Weights of a small transformer language model.
Size: 14 layers, MLP 2240 GELU.
Architecture: LayerNorm before each block, learned positions, biases.
Training: a variant of Muon for these matrices, 445M tokens.
MLP neurons of a small language model. Each row is named by its layer, matrix (down: output weights) and neuron, and shows model dimensions 320-383. Each number is 128 + 32 x the weight over its row's rms, rounded and kept within 0 to 255.
After each neuron's rows, "raises" lists the tokens whose logits its output raises most directly, leaving later layers aside.

L8.down2071 [116 153 123 118 130 148 125 119 122 139 147 144 190 128 101  81 157  92 128 140 117 109 121 118 121 123 100 131 226 151 187 149  95 130 127 149  77 159 122  99 181 112 160  81 108 146 152  66 134 132 125  80  70 139 164 149 110 163  92 156 165 129 130 133]
raises: "ify", "ize", "duce", " their", "oke"

L8.down2218 [ 72 118 109 193  72 123 173 236 101 166 155  99 135  88 117 102 152  64 146 186 150 137 152 115 122 169 126 145 109 190 117 117 109  89 146 170 119 100 122 165 171 108 153 114 113 134  80 109 143 164 110 119 138 138  86 149 127 203 149 136  99 153 113 151]
raises: " were", " are", " have", " had", " will"

L11.down558 [112 168 109 149 134  81 182 123  68  87 148 141 151 134  68 123 141 131 133 108  82 175 118 172  91 130 142 124 138  99 143 144 182 142 104 114 130 139  63 133 135 149 141 109  93 134 140 139  93 116 149 142 172 155 115 162 111 107 147 159 127  63  99 112]
raises: "alled", "ited", "oted", "ised", "iled"

L11.down1597 [189  84 132 159 123 135 113 170  57 156 108 156 145  96 154 114 117 135 152 115 140 117 139 141 166 156  79 189 135 143  98 136  88 102  87 117 159 148 131 100 165 164 110 147 141 119 115 104 138 103 183 144 124 142  72  88 144  95 114 141 183 104  86 150]
raises: " It", " There", " Since", " During", " Other"

L8.down1012 [133  74 151 110 152 172 110  95 194 141 152 117 100 188 129 120 143 164 121  80 163  87 132 125 151 116 139 106 159  76 168 111 150 151  97  98 157 173  53 108 168 131 113 109  96 107 165 132  91  87 123 121  56 140  88 143  23 111 116 109  98  95 124 132]
raises: "ays", " UTC", "ay", "ources", "ream"

L11.down1121 [128 132  68 135 158 127 125 128 106  87 174 121 100 115 143 108 131 170  97 161 131 102 168 156 119 114 176 148 112 251  82 147 141  87 163 146 129 206 160  68 135 134 105 158 147 140 165 120 137 128 103  99 120 143 140 189 117 148 136 142 140 128  89 101]
raises: " and", " &", " or", "air", "und"

L11.down30 [131 123 153 165 140 125 103 141  94  82  99 116  55 140 103 130 134 141 125 162  95 115  94 117 140 104 111 111 154 101 124  91 118 134 127 160 109 178  90 154 179  62 105 128 126 101 101 173 181 122 125  65 186 132 102 108 174 150 152  91 122  60 172 112]
raises: "ban", "ence", "ft", "ense", "cel"

L11.down825 [143 132 108 126 114 118  37 124 147  97 143 102 111 140 165 136 111  97 119 167  88  83 133  69 139 105 125 172  94 186 148 144 107  95 116 134 142 131 117 181 169 101  87 103 176 111 169 120 124 168 108 152 132 121  84 116  73 107  91 155 106 108  63 146]
raises: " were", " are", " was", " is", " have"

L11.down27 [ 89 136 143 126 111 181  68 106  84 136 111 167 147 125 116  54 179  74 107 164 117 114 132  95  69 153 144 109 157 129 148  93  80 124 103 122  70 170 116  46 150 155 139 142 121 144 163  84 157 162 105  80  77 155 164 141 146 116 126  99  96 113 132 119]
raises: "ate", "ize", "duce", "nder", "load"

L11.down1463 [115  93 155 123 121 111 106 104  98 152 139 106 134 130 122 108 143  94 185 122 110 188 146 128 130 174 128 138 101 124 187 129  92  99  96 140 208 127  56 120 107 110 138  98 105 111 154 104  84  97 139 111 138 151 166 183  57  89 105 133 130 153 124 115]
raises: "-up", "ular", "up", "–", "inner"

L11.down508 [204 157 197 165 146  65  77  68  65  98 185 128 127 136 142 143 110 122 110 154 123  84  60 120 119 126  74 135 174 110 137  96 176 210 160 136 126 121  61 110 170 158 158 109 140 128 126  46  64 163 101  90  67  79 131 110 106  91 126 154 216 133 112  69]
raises: " into", " by", " away", " via", " again"

L11.down1019 [167 173 112 149  96 130 101 101 164 136 113  96 173  86 119 154 114 108 107 152  97 180 142 140 105 122 121 115 128 116 125 128 116 148 104  88  92 126 180  54 136 110 144 158 114 160 127 210 140 129 120 121 197 202  99  76 103 151 143 134  95  83 130 121]
raises: "ors", "it", "or", "ers", "orship"